{
  "activation": "swiglu",
  "rope_base": 1000000.0,
  "bias": "none",
  "init_std_o": 0.0,
  "optimizer": "muon_variant",
  "decay_shape": "exp",
  "train_tokens": 935600000,
  "dataset": "wikipedia_en"
}
MLP neurons of a small language model. Each row is named by its layer, matrix (gate and up: input weights; down: output weights) and neuron, and shows model dimensions 144-207. Each number is 200 + 40 x the weight over its row's rms, rounded and kept within 0 to 999. A neuron's up and down rows have the sign that makes its largest values positive.
After each neuron's rows, "fires in" lists the words (lower case) most often at its 100 highest values on Wikipedia text that the model never trained on. A number after a token or word is its count.

L5.gate1489,238,294,195,204,200,188,172,180,198,137,195,207,302,85,273,202,150,216,153,197,143,189,191,219,192,276,248,277,187,185,240,164,199,199,240,191,185,153,180,179,204,212,152,170,163,218,201,192,171,164,137,173,185,231,260,180,187,192,196,198,146,174,102,201
L5.up1489,134,201,245,196,245,215,184,270,148,184,206,165,195,172,226,158,198,215,193,209,185,174,158,176,272,163,205,188,268,199,172,275,304,234,158,98,214,218,152,202,240,166,216,188,173,256,179,203,192,222,201,151,194,232,192,207,173,179,208,231,153,206,157,127
L5.down1489,127,230,130,197,212,254,152,163,218,247,208,199,188,206,206,177,210,226,212,225,136,304,182,226,120,184,157,192,127,192,262,168,146,193,197,241,251,207,253,188,198,238,235,277,192,162,191,153,136,196,228,246,227,130,200,98,192,172,196,207,239,194,175,256
fires in: "it" 57, "having" 7

L5.gate1126,175,202,236,128,248,239,173,97,181,135,231,177,251,214,176,201,249,226,197,213,141,201,247,206,328,223,221,134,224,198,164,170,163,254,253,261,210,273,118,150,139,174,178,199,153,86,195,220,219,218,215,226,230,167,210,161,192,190,161,189,253,179,187,193
L5.up1126,195,215,175,213,251,151,279,225,196,131,165,237,231,145,139,222,246,242,228,213,178,170,192,262,220,256,206,167,213,275,149,174,240,185,146,232,178,232,251,180,194,167,255,146,225,84,224,236,224,230,162,124,268,185,195,204,234,165,167,168,198,231,190,166
L5.down1126,250,214,233,180,154,229,157,195,211,251,239,260,200,114,188,142,211,273,161,182,177,264,212,259,232,170,154,146,93,194,201,244,157,228,210,234,219,189,148,230,118,151,169,226,144,205,185,183,210,166,230,204,217,185,187,168,234,283,161,197,201,227,186,288
fires in: "in" 31, "mi" 8, "on" 6, "fewest" 6, "best" 5

L5.gate2378,137,255,215,177,209,236,276,162,90,233,213,246,207,237,210,218,188,227,206,235,253,196,215,174,228,185,255,192,172,237,133,180,158,192,277,189,177,167,241,212,151,113,263,219,154,266,203,217,219,246,205,230,251,252,219,197,127,224,257,196,202,206,227,159
L5.up2378,212,227,131,180,164,256,163,196,157,173,210,287,257,184,135,178,261,231,149,127,198,232,140,184,168,228,206,163,166,169,155,156,150,198,155,172,223,233,235,167,174,188,310,197,194,263,162,199,145,189,257,213,265,258,179,151,213,194,231,190,160,193,214,258
L5.down2378,149,109,159,243,176,277,155,233,173,268,128,222,239,162,169,164,206,200,220,231,192,177,269,187,159,137,251,147,166,183,179,167,195,231,109,154,197,196,270,218,180,153,226,248,202,188,234,183,232,244,188,161,215,169,160,156,176,172,140,209,157,225,221,213
fires in: "were" 14, "was" 13, "is" 8, "are" 7, "been" 6, "being" 6

L5.gate72,167,181,183,213,202,192,216,217,191,251,173,130,258,279,215,222,221,224,168,204,202,256,237,222,228,204,213,226,243,224,191,232,223,226,274,122,181,186,184,208,164,170,164,190,225,197,128,163,132,162,154,197,137,256,219,156,188,162,160,174,191,201,169,208
L5.up72,180,195,116,245,165,234,104,160,194,215,143,164,246,269,227,208,206,198,96,235,135,183,216,181,290,197,179,193,194,252,147,254,184,205,216,149,190,175,210,164,132,220,329,204,291,225,193,150,269,170,202,249,156,194,218,220,224,199,162,243,272,201,163,246
L5.down72,188,217,229,271,275,183,202,253,193,171,155,168,233,239,135,165,195,270,197,200,133,329,191,272,146,263,186,237,291,177,196,252,246,211,188,215,244,215,190,218,139,208,153,139,207,211,121,239,140,232,214,207,219,184,157,215,253,149,264,170,229,228,223,153
fires in: "s" 20, "a" 10, "based" 8, "also" 8, "any" 4

L5.gate60,210,157,219,280,217,225,198,191,188,270,190,177,182,205,144,161,207,174,181,211,131,154,130,143,215,241,185,203,210,226,221,245,176,291,159,177,231,188,238,218,173,179,244,215,186,162,197,193,269,199,148,192,237,165,272,115,244,172,179,215,183,193,246,166
L5.up60,254,126,174,141,191,168,207,218,233,165,203,226,214,225,250,197,276,246,198,174,179,172,148,228,248,227,172,219,145,257,282,215,213,148,278,164,219,188,206,196,169,236,253,181,322,243,252,223,147,216,201,202,210,155,167,172,203,312,255,195,167,217,236,192
L5.down60,167,215,191,164,127,173,196,136,173,213,162,163,182,203,298,184,237,214,243,235,217,197,94,149,244,205,229,210,230,257,226,201,173,191,212,181,196,174,157,193,173,274,258,127,295,181,254,144,196,234,197,199,175,162,196,241,188,251,209,211,206,255,143,225
fires in: "to" 18, "13" 12, "of" 9, "in" 8, "during" 5

L5.gate407,166,162,222,244,289,143,153,246,221,170,185,218,159,207,170,204,158,181,194,164,219,158,229,121,225,223,207,183,249,171,208,253,290,240,155,166,186,175,194,263,116,173,245,323,138,171,239,170,184,189,258,195,164,224,195,181,179,144,210,209,234,237,233,140
L5.up407,153,188,229,257,199,209,254,179,210,187,203,234,177,202,180,210,154,238,224,155,242,157,183,261,220,189,215,216,129,231,179,208,203,162,218,217,211,166,266,214,239,185,213,174,172,233,190,184,229,241,258,118,176,174,131,221,127,211,219,216,241,237,243,182
L5.down407,182,233,196,186,185,226,129,203,221,289,317,150,194,205,222,190,141,242,260,239,246,216,92,244,209,184,179,191,194,244,230,168,226,167,171,224,271,207,216,234,157,238,164,232,141,216,203,150,189,238,253,187,184,152,185,195,203,220,137,183,252,220,194,165
fires in: "as" 37, "not" 18, "only" 6

L5.gate2561,176,213,156,208,230,138,169,190,163,199,228,145,155,202,233,253,225,190,173,168,255,214,177,243,206,155,173,258,186,186,263,226,202,173,199,113,213,170,186,187,169,232,190,217,181,187,260,157,132,200,136,262,152,221,182,181,180,215,310,188,228,221,119,171
L5.up2561,235,221,255,193,158,226,199,223,120,214,178,221,183,178,200,200,170,206,219,162,225,123,189,185,195,205,190,256,202,281,219,231,194,216,267,243,241,252,151,176,236,115,197,99,190,168,202,235,213,175,144,162,157,247,189,174,245,170,235,238,267,146,210,186
L5.down2561,213,217,144,137,329,215,128,209,213,219,194,149,246,148,204,257,181,240,211,175,242,188,162,212,154,232,175,255,165,200,206,190,169,167,172,223,226,243,200,162,167,159,165,216,218,204,223,218,174,165,228,234,190,187,162,137,199,253,239,193,168,175,181,205
fires in: "and" 58, "or" 16

L5.gate1585,141,251,243,155,193,276,182,237,183,181,161,229,200,251,240,175,241,134,170,171,230,182,177,246,187,191,258,208,195,188,226,157,196,210,187,230,239,193,238,179,173,154,177,141,251,155,186,251,172,222,235,214,151,170,229,218,186,182,223,178,210,239,242,113
L5.up1585,214,258,177,264,193,268,237,219,164,199,189,197,219,126,277,86,194,202,190,169,193,175,188,265,200,176,152,237,202,200,233,143,257,170,163,139,258,220,246,150,193,197,176,137,163,131,252,153,194,179,211,226,170,169,224,269,180,153,224,229,200,178,253,217
L5.down1585,221,157,156,242,199,185,204,281,221,282,205,230,166,181,244,139,241,175,214,150,191,191,210,137,233,193,231,299,134,232,205,243,137,236,236,184,191,203,196,126,166,218,189,201,241,225,191,290,164,252,198,196,247,236,74,232,190,171,184,229,184,288,174,251
fires in: "one" 51, "second" 14, "final" 5

L5.gate1619,193,267,186,209,209,187,178,204,205,197,140,216,152,209,228,206,208,171,245,161,208,211,153,213,253,162,258,215,107,220,164,264,286,148,171,234,280,210,206,207,270,290,191,221,169,165,239,216,222,193,211,193,250,222,199,203,172,215,191,189,218,235,209,199
L5.up1619,177,172,224,226,206,222,271,217,139,217,152,171,205,203,175,172,232,206,261,199,208,178,166,177,191,162,138,232,259,190,138,236,231,162,230,122,183,154,135,154,214,249,180,206,178,169,211,199,185,200,210,249,237,216,185,210,165,277,221,172,126,153,208,139
L5.down1619,213,144,250,212,194,212,234,286,202,257,146,192,170,217,168,158,224,214,177,169,233,149,194,204,190,139,139,197,192,181,147,185,180,211,173,211,185,159,219,220,200,184,250,146,207,234,235,229,167,178,274,218,237,164,227,252,116,265,207,145,227,281,149,236
fires in: "to" 90

L5.gate2175,267,265,166,261,201,172,167,193,286,180,182,293,204,190,166,170,181,165,289,217,154,145,168,165,249,213,145,191,200,256,107,227,201,142,182,198,183,213,238,176,214,170,200,197,228,262,176,204,152,114,236,218,151,240,202,215,133,245,122,259,222,215,219,199
L5.up2175,167,128,211,99,196,196,251,230,136,216,275,252,147,204,174,197,134,143,199,205,135,128,134,257,202,169,205,171,216,191,185,231,229,184,280,239,186,183,181,209,197,244,221,212,247,228,158,160,209,195,213,187,170,185,224,179,172,149,174,201,158,217,220,209
L5.down2175,132,252,135,255,197,249,211,208,215,241,233,213,166,179,167,196,185,184,192,159,176,219,193,252,215,282,191,200,218,180,139,197,164,224,192,218,194,182,172,242,187,240,268,210,227,183,217,180,168,104,169,170,135,218,183,242,184,221,130,206,190,261,239,263
fires in: "first" 22, "has" 17, "united" 13, "have" 6, "having" 6

L5.gate1509,163,213,136,172,230,249,161,167,203,135,199,155,220,183,219,145,228,288,249,210,171,239,307,161,280,218,170,249,240,174,229,191,217,224,195,162,205,242,157,221,197,163,174,203,289,231,177,194,181,230,176,162,186,158,251,192,210,238,227,184,226,253,200,257
L5.up1509,253,160,196,171,257,214,185,229,233,213,190,166,282,200,294,187,211,296,265,202,228,219,242,144,281,244,223,205,218,129,169,279,134,188,170,198,154,140,161,185,207,201,194,174,142,281,151,196,213,220,204,219,133,244,344,196,150,228,250,209,265,243,234,159
L5.down1509,208,248,169,285,209,192,164,242,144,266,223,134,183,259,233,170,156,220,181,261,149,193,132,202,283,200,186,242,174,210,231,244,190,259,231,244,158,192,107,221,172,225,190,278,205,218,165,178,208,171,150,224,134,203,155,131,216,271,199,203,218,230,249,264
fires in: "was" 25, "on" 19, "did" 8, "at" 6, "with" 6, "were" 6

L5.gate11,193,224,172,180,268,306,229,208,200,286,177,163,128,174,223,186,208,182,186,269,285,207,165,220,225,176,171,234,212,160,229,103,163,188,222,154,213,281,230,224,239,161,138,210,216,267,312,120,149,143,214,259,158,227,153,214,185,208,148,155,210,206,215,172
L5.up11,198,177,176,165,164,179,151,208,170,210,147,124,220,171,216,259,170,171,130,182,166,223,153,200,142,200,188,232,130,224,170,247,233,188,201,214,193,207,254,197,215,169,188,209,268,172,267,130,157,305,170,210,91,187,228,147,235,196,202,150,148,193,155,205
L5.down11,253,162,164,242,211,249,155,235,215,207,121,121,185,257,129,247,187,153,202,160,161,181,261,171,234,173,297,230,217,229,230,227,225,149,266,200,182,201,200,241,192,259,227,203,155,148,253,276,187,196,205,235,103,170,229,228,204,243,162,176,166,228,250,173
fires in: "this" 29, "same" 11, "one" 10, "such" 7, "much" 6

L5.gate736,188,170,217,245,235,210,235,136,184,260,224,222,189,274,263,105,207,266,178,247,249,240,258,152,189,199,145,209,136,191,181,189,201,246,232,228,232,182,195,217,177,196,271,197,185,206,250,254,242,251,181,204,210,159,201,190,193,212,196,128,142,269,217,156
L5.up736,201,165,168,146,215,197,184,212,251,224,241,140,178,140,181,148,186,204,174,121,185,203,171,291,209,270,222,211,172,141,238,250,206,167,246,167,178,149,171,178,199,152,172,214,219,241,116,218,164,226,192,138,219,268,159,228,155,210,214,152,224,180,177,235
L5.down736,269,193,183,235,211,263,298,208,228,194,113,176,175,168,173,129,199,236,195,108,192,185,217,205,180,191,191,140,174,129,159,186,236,228,158,217,165,203,183,136,186,263,143,198,141,147,174,251,191,164,145,231,82,185,215,184,175,203,148,180,152,161,195,206
fires in: "between" 28, "from" 12, "to" 10, "in" 5

L5.gate1530,269,243,195,204,204,245,265,144,179,208,250,232,254,250,237,166,203,215,204,157,223,209,197,209,106,159,144,270,189,142,185,205,229,247,177,190,233,236,166,167,177,225,199,248,217,175,222,262,240,201,260,146,226,206,96,221,181,183,169,227,197,307,216,226
L5.up1530,224,206,169,272,176,174,169,160,161,241,152,194,196,199,127,192,234,180,224,150,225,261,188,267,120,232,155,196,161,151,184,165,243,174,200,205,189,214,139,186,205,202,195,199,226,160,229,152,230,212,170,88,234,190,111,240,188,182,242,213,248,219,185,221
L5.down1530,268,187,218,252,239,178,146,218,264,168,233,170,211,198,206,143,208,214,229,51,210,196,151,197,253,203,264,165,239,176,125,216,191,184,150,255,179,226,232,216,250,159,221,165,225,137,135,216,159,228,196,187,126,141,143,173,224,188,220,201,279,213,186,263
fires in: "october" 23, "august" 22, "may" 15, "september" 5

L5.gate1579,238,255,275,142,181,208,143,161,209,208,268,182,216,111,253,230,184,193,225,316,211,149,222,203,189,204,228,221,214,254,191,191,189,227,269,202,191,171,170,191,199,159,154,278,193,159,173,167,181,217,140,245,159,222,189,108,233,271,240,169,186,207,180,209
L5.up1579,254,147,172,172,198,174,125,174,216,211,194,147,145,149,221,228,230,190,198,180,177,194,190,178,258,161,207,226,124,243,169,146,148,261,174,214,227,160,221,211,291,220,333,169,217,249,242,140,199,210,171,195,154,240,132,193,222,211,153,229,274,173,162,223
L5.down1579,181,202,270,218,136,163,238,147,297,201,163,238,259,223,161,208,232,196,172,112,211,207,255,177,211,184,271,203,132,148,98,210,228,180,209,215,238,199,223,142,179,233,210,187,175,107,197,198,167,144,92,228,196,198,235,188,186,216,146,255,234,189,210,180
fires in: "time" 24, "years" 23, "part" 8, "year" 7, "there" 4

L5.gate987,263,226,229,155,182,205,192,205,255,133,115,172,286,137,236,177,167,189,161,196,196,250,235,223,195,244,275,203,155,250,211,147,200,126,220,228,187,190,214,198,234,110,277,234,172,197,227,250,127,244,181,238,234,240,234,217,148,135,261,188,173,213,249,187
L5.up987,237,276,206,167,241,235,256,120,186,168,148,220,221,153,250,252,156,264,189,203,126,216,217,216,173,255,248,208,186,293,163,185,267,201,150,232,156,157,209,116,249,174,235,168,245,256,258,208,149,205,176,206,146,248,198,224,182,158,227,197,175,232,132,216
L5.down987,251,133,159,198,191,243,242,172,168,254,181,206,195,237,172,219,244,163,184,213,224,183,245,143,201,161,206,222,279,178,149,198,227,161,237,183,151,189,230,227,211,191,184,141,186,217,230,243,150,207,163,275,202,213,233,270,168,168,168,190,231,120,274,211
fires in: "for" 27, "in" 20, "which" 7, "with" 5, "to" 4, "some" 4

L5.gate1546,195,217,163,149,247,150,167,154,295,160,191,177,260,187,155,157,177,156,157,239,231,290,175,209,287,255,198,149,223,320,169,190,215,207,276,182,214,274,183,149,125,236,287,178,198,205,158,122,181,196,146,266,168,200,176,108,232,193,153,208,179,187,206,277
L5.up1546,229,218,182,153,180,173,206,184,201,72,220,184,227,142,213,256,228,171,199,256,178,165,220,165,193,200,227,134,208,200,178,161,271,223,219,186,196,246,168,149,108,203,286,216,200,226,177,238,130,250,166,168,197,209,141,156,213,220,216,249,169,204,226,235
L5.down1546,230,243,206,192,228,154,204,228,209,222,157,273,111,150,141,250,188,179,172,208,293,220,226,235,184,197,236,197,193,175,270,227,150,156,198,219,241,252,219,240,174,216,239,151,218,199,207,152,187,153,153,245,157,133,126,167,217,322,239,250,172,216,230,230
fires in: "of" 38, "were" 5, "000" 4, "million" 4

L5.gate2131,263,231,289,264,226,246,156,218,190,220,163,232,294,217,204,161,138,171,228,211,256,183,136,237,250,229,117,224,224,130,98,242,163,113,233,259,213,169,196,226,132,220,208,187,214,174,230,149,96,263,157,253,227,226,223,261,204,199,230,251,214,234,178,125
L5.up2131,205,203,269,175,105,234,136,207,126,137,210,265,234,222,244,187,179,178,247,183,149,224,161,113,175,242,170,203,272,202,179,252,154,175,182,214,215,187,156,261,137,158,217,254,209,220,187,223,81,192,199,201,281,183,218,195,158,215,218,249,232,157,253,180
L5.down2131,176,263,156,194,225,182,122,196,198,233,265,183,227,209,177,227,212,107,188,187,151,197,133,179,248,255,174,192,192,216,230,220,204,255,176,209,129,125,189,255,207,160,187,242,199,194,157,175,160,165,165,182,187,212,232,162,188,179,276,174,159,152,263,201
fires in: "became" 23, "become" 10, "be" 9, "is" 8, "ozone" 6, "are" 5

L5.gate164,256,248,231,249,213,212,241,151,188,201,165,112,211,232,148,246,192,259,156,242,211,152,176,136,263,289,149,207,284,279,162,273,189,222,184,158,148,129,201,204,207,214,228,245,333,180,199,181,180,172,178,204,201,223,173,195,191,194,157,212,138,131,219,219
L5.up164,160,213,202,157,185,219,288,195,182,164,209,191,201,198,201,209,227,288,218,247,284,153,213,195,270,199,239,233,188,254,160,273,192,103,157,164,185,111,186,226,205,162,190,198,169,215,265,192,190,215,175,173,245,179,223,147,183,210,186,235,154,167,240,276
L5.down164,224,186,196,164,296,176,197,185,177,241,239,259,210,188,200,247,184,192,151,138,219,170,249,253,255,196,183,240,198,199,157,133,178,188,184,160,235,235,179,292,182,180,213,154,192,151,212,170,106,207,118,141,210,212,224,188,219,173,201,292,242,181,192,252
fires in: "on" 21, "from" 14, "s" 13, "at" 4

L5.gate2669,213,251,208,240,208,186,160,164,221,234,217,155,212,201,176,208,201,196,255,178,163,186,98,267,240,217,199,190,181,179,150,168,144,195,200,243,220,169,166,247,157,180,201,256,199,192,226,242,199,194,93,158,234,201,225,218,200,152,198,192,278,209,233,195
L5.up2669,211,240,216,343,219,202,223,149,225,212,212,159,226,212,189,236,169,198,174,212,166,173,175,146,196,167,156,199,180,224,233,212,276,200,269,254,219,169,192,199,201,213,180,181,219,149,259,212,208,161,119,130,227,266,255,198,166,250,183,249,234,186,156,235
L5.down2669,181,253,178,108,178,229,165,215,188,244,223,236,119,189,260,117,214,234,187,132,187,182,206,223,167,243,216,230,132,197,191,139,98,243,241,217,222,231,188,249,230,237,203,234,180,174,231,214,204,128,205,211,188,248,226,173,214,152,145,233,130,132,216,188
fires in: "and" 79, "to" 14, "or" 5

L5.gate2745,218,214,184,162,207,229,191,226,131,158,182,223,195,185,207,211,245,201,222,267,184,155,238,229,228,249,151,177,185,136,212,171,264,172,250,211,231,220,169,216,217,237,249,185,225,141,140,246,260,221,145,222,194,193,144,152,198,168,132,193,207,191,202,215
L5.up2745,295,184,111,237,222,243,152,221,213,178,138,226,233,255,155,225,195,169,219,191,143,140,179,209,179,207,229,201,148,228,265,217,241,161,172,163,166,175,275,216,258,204,214,245,197,186,189,224,171,183,185,221,211,112,233,136,197,190,206,171,180,233,185,228
L5.down2745,181,221,155,249,198,199,186,215,217,228,189,199,280,222,163,182,103,188,145,215,188,235,212,191,206,239,198,273,105,299,234,179,145,153,182,235,216,201,138,173,215,218,241,185,216,217,266,190,223,252,247,259,212,207,142,191,265,221,248,155,149,261,116,145
fires in: "in" 57, "as" 31

L5.gate2229,178,83,217,200,202,238,235,303,206,175,218,200,193,222,216,224,235,292,268,195,142,249,309,240,186,207,229,216,196,242,99,162,217,226,200,196,230,225,295,231,220,174,235,215,138,223,170,221,166,141,212,147,170,229,183,151,105,181,207,160,205,189,198,197
L5.up2229,180,180,199,210,267,212,221,181,251,127,129,286,186,155,229,117,185,230,235,165,205,123,289,156,227,222,245,128,185,268,177,212,200,133,144,154,227,246,240,243,214,152,190,153,234,185,190,211,185,141,220,238,249,263,205,197,237,216,196,250,198,48,280,185
L5.down2229,264,152,190,191,237,149,164,203,148,186,196,173,247,309,187,270,202,185,214,194,271,189,198,186,254,133,245,198,164,185,217,208,218,323,195,274,170,246,190,286,222,252,157,292,149,228,228,225,191,118,194,267,257,123,217,231,202,252,217,192,202,244,192,214
fires in: "of" 63, "under" 4

L5.gate2368,198,214,273,189,266,223,156,148,234,206,240,249,236,135,207,126,189,179,134,269,147,268,254,206,215,157,201,153,150,219,176,266,187,220,218,242,152,200,214,203,75,229,205,164,228,152,173,254,210,198,238,207,188,238,192,243,173,153,176,193,170,132,197,200
L5.up2368,249,233,169,181,187,149,234,220,217,267,131,278,154,187,218,233,225,182,295,226,255,176,179,157,288,202,232,143,266,181,193,244,203,193,136,170,140,140,161,166,246,124,327,148,278,237,195,190,184,259,179,210,260,175,196,223,184,240,137,234,141,222,233,134
L5.down2368,180,201,140,202,215,208,147,211,133,228,196,243,245,142,144,200,214,195,102,213,206,225,195,242,149,204,164,252,218,143,255,146,161,179,169,268,189,228,155,194,220,175,202,179,138,216,183,241,271,219,221,221,191,108,207,238,246,205,186,189,273,217,133,209
fires in: "of" 73, "by" 9, "from" 8, "be" 4

L5.gate301,198,235,238,217,129,219,192,189,225,207,221,173,217,173,217,227,157,241,160,225,195,189,244,166,172,225,228,240,198,184,220,177,255,239,191,163,231,184,182,266,279,132,179,197,164,222,160,215,208,198,216,172,210,188,179,163,188,238,191,173,306,262,177,273
L5.up301,258,248,192,254,292,220,185,183,164,168,196,231,214,164,237,198,285,220,188,185,158,238,182,229,187,280,136,240,178,168,294,232,200,203,193,188,209,204,164,279,179,134,255,184,205,229,185,174,214,238,235,156,177,236,212,218,196,294,164,185,176,201,227,225
L5.down301,286,220,199,184,177,202,196,182,243,176,204,181,174,198,262,229,205,153,225,195,230,211,191,161,208,246,190,194,200,203,186,198,188,237,238,158,143,237,241,144,196,204,225,197,163,165,183,219,251,222,239,211,280,225,257,191,189,216,220,207,135,202,249,192
fires in: "there" 47, "who" 9, "what" 8, "we" 4, "i" 4, "when" 4

L5.gate116,194,218,155,191,234,232,219,181,166,226,147,188,192,183,139,231,206,137,144,241,192,189,191,153,82,140,191,231,194,213,198,172,178,290,243,216,286,195,159,218,253,210,309,245,250,183,245,149,193,209,169,230,154,275,203,213,209,215,219,155,194,289,181,214
L5.up116,171,222,183,134,195,157,186,120,233,209,189,198,171,251,155,224,205,164,192,245,200,209,199,163,242,196,251,231,230,160,281,133,201,245,219,294,219,203,229,220,173,154,197,176,176,202,166,219,180,193,234,174,120,210,201,135,186,221,205,188,161,208,139,170
L5.down116,224,189,209,247,204,200,176,214,224,123,108,172,201,188,187,233,151,217,155,298,147,139,215,150,174,198,187,256,243,181,150,127,210,294,218,150,157,167,199,197,192,169,209,207,201,247,237,206,202,197,221,162,269,153,123,236,212,151,209,246,268,207,272,242
fires in: "there" 42, "e" 7, "fukunaga" 5

L5.gate1235,209,115,175,156,208,152,147,223,203,188,190,158,278,240,158,222,215,210,134,158,214,164,239,242,196,149,180,161,208,234,220,223,162,200,206,181,116,130,134,99,204,159,165,206,145,147,157,152,123,247,235,188,220,201,176,176,260,109,175,225,129,137,188,83
L5.up1235,143,259,150,127,175,231,194,221,175,269,135,250,205,170,169,144,204,211,227,174,211,245,211,284,175,274,248,201,191,202,166,220,208,223,170,259,230,256,216,178,109,203,261,131,168,225,117,177,261,230,261,223,284,198,221,228,209,130,191,217,168,240,199,265
L5.down1235,211,179,208,122,230,222,229,162,230,260,220,255,236,213,201,177,222,239,201,176,204,209,171,258,194,157,193,328,199,147,218,162,223,197,141,216,196,209,170,261,179,177,146,207,149,156,167,190,181,150,212,181,222,125,87,179,221,182,168,160,235,186,154,108
fires in: "of" 64, "within" 12

L5.gate669,155,195,173,255,188,140,181,218,173,230,176,276,235,184,158,218,151,219,279,157,237,174,175,219,218,200,176,200,208,216,197,258,166,155,216,228,152,270,281,219,234,250,220,239,172,253,143,240,245,224,148,127,244,203,179,194,248,150,170,143,289,92,182,232
L5.up669,157,98,210,258,170,234,179,177,213,183,164,230,242,245,131,210,175,249,207,171,234,256,195,206,107,188,224,213,188,270,233,267,178,263,219,200,269,204,301,222,228,181,217,259,196,208,184,223,156,111,189,193,235,242,176,165,238,205,212,281,228,244,234,220
L5.down669,173,229,149,225,155,224,186,159,145,232,182,261,204,163,178,174,183,185,224,226,126,228,179,197,273,201,219,115,172,217,254,234,174,228,223,192,173,258,253,236,196,225,157,179,157,246,163,121,272,131,208,181,183,134,224,223,205,159,210,161,165,218,173,220
fires in: "of" 34, "endowment" 9, "district" 8

L5.gate1599,157,145,257,247,201,210,144,207,197,259,291,239,189,218,239,131,195,223,161,226,204,228,220,233,186,142,175,195,224,223,199,209,216,205,173,222,251,152,239,252,214,289,148,197,185,168,223,164,198,145,268,186,177,203,202,160,140,249,157,146,246,235,188,177
L5.up1599,179,220,186,276,223,162,213,257,210,201,207,193,234,210,238,166,211,193,285,182,185,205,236,165,221,158,186,186,212,222,117,224,242,182,209,204,226,171,155,239,227,200,209,220,200,173,271,161,225,239,244,192,214,169,155,239,230,141,177,186,142,265,205,213
L5.down1599,194,207,176,202,205,195,120,170,202,248,184,232,219,164,227,120,162,190,190,210,173,179,177,162,148,226,179,214,187,213,174,172,191,235,201,209,280,181,158,182,192,261,258,181,188,297,162,178,244,153,244,212,244,213,211,286,167,145,192,146,178,235,238,168
fires in: "would" 22, "not" 13, "did" 9, "will" 8, "t" 4

L5.gate2354,184,214,226,205,204,270,229,192,235,245,234,192,169,191,193,171,110,219,151,201,172,255,273,182,177,208,192,171,279,204,175,171,218,171,255,170,214,212,189,240,237,260,218,213,179,204,228,229,214,195,199,159,135,201,278,226,185,226,231,237,209,232,188,212
L5.up2354,236,222,176,278,184,138,168,140,209,167,221,249,268,229,195,203,196,177,207,284,219,189,233,156,321,211,250,197,184,159,202,206,221,197,217,238,222,254,241,255,207,162,270,231,235,212,186,209,192,205,164,274,197,189,219,212,260,138,138,152,198,199,222,202
L5.down2354,237,215,108,166,241,246,256,221,177,161,157,255,224,162,256,259,219,221,141,223,159,245,110,158,273,175,231,172,248,150,187,185,206,145,171,248,176,282,193,188,226,157,221,165,189,173,191,201,190,201,133,167,255,278,143,156,241,190,148,205,118,197,179,140
fires in: "to" 37, "their" 8, "its" 7, "the" 7, "a" 7

L5.gate2705,241,213,255,221,188,155,225,245,160,244,179,185,256,287,131,201,236,239,114,173,227,169,157,261,232,202,220,166,231,196,180,163,216,272,216,161,188,188,173,183,151,160,209,265,248,162,138,253,152,193,227,297,201,180,169,341,231,256,222,231,191,241,169,176
L5.up2705,258,236,186,264,207,164,207,199,171,260,194,271,126,207,207,264,268,201,170,174,273,189,174,165,203,238,246,174,191,212,209,141,221,287,233,180,150,202,156,209,177,157,186,212,201,164,223,92,169,217,225,251,171,285,225,180,222,205,219,197,182,195,152,199
L5.down2705,133,211,254,184,198,260,143,295,168,119,144,216,258,165,223,214,204,291,229,312,215,131,143,191,201,146,209,219,246,135,172,206,173,220,206,172,246,237,188,247,198,198,220,167,187,297,253,229,177,133,138,200,177,176,222,227,204,203,232,156,261,270,276,165
fires in: "with" 67

L5.gate750,223,166,188,220,190,237,210,220,225,210,211,149,166,187,185,196,225,149,244,232,216,203,184,189,203,182,242,238,216,106,247,154,214,195,158,160,194,184,129,226,211,213,164,195,217,226,181,158,189,222,161,146,176,169,190,224,199,182,213,176,197,197,143,179
L5.up750,199,187,274,186,197,278,237,246,211,171,150,230,249,246,222,153,226,261,280,201,186,161,228,189,232,201,185,143,176,193,168,192,159,236,259,156,193,191,188,257,144,152,185,249,189,248,255,208,225,161,222,215,181,215,169,164,198,227,162,151,265,199,249,193
L5.down750,214,189,165,171,169,201,278,177,132,164,139,198,186,148,199,195,175,158,172,97,220,128,155,181,159,187,249,157,179,295,157,280,202,122,188,125,197,185,146,168,206,155,198,241,182,146,252,201,250,173,187,180,250,199,241,176,209,191,220,178,218,164,233,156
fires in: "which" 24, "at" 12, "under" 8, "into" 6

L5.gate373,136,178,132,213,190,218,155,147,154,255,277,184,191,230,200,192,143,227,290,279,228,171,261,238,210,230,165,188,200,218,238,194,130,220,171,231,178,166,130,206,179,225,172,210,246,127,225,251,286,199,212,188,223,163,165,288,206,228,264,206,262,224,166,227
L5.up373,169,157,176,205,135,208,143,205,238,209,231,181,217,196,201,171,203,219,137,315,187,175,246,216,237,186,144,171,250,168,203,245,156,227,203,249,231,117,165,228,225,232,182,238,190,119,253,232,232,224,194,142,151,157,274,164,187,185,255,210,227,237,248,128
L5.down373,205,243,146,239,236,223,230,212,224,202,215,210,244,162,186,223,197,179,145,149,217,199,187,159,146,162,252,216,195,254,200,193,121,197,210,229,244,171,204,137,174,183,140,205,243,248,261,199,183,217,169,155,238,136,149,254,198,229,156,192,283,158,225,227
fires in: "in" 26, "are" 12, "were" 7, "from" 5, "those" 4, "do" 4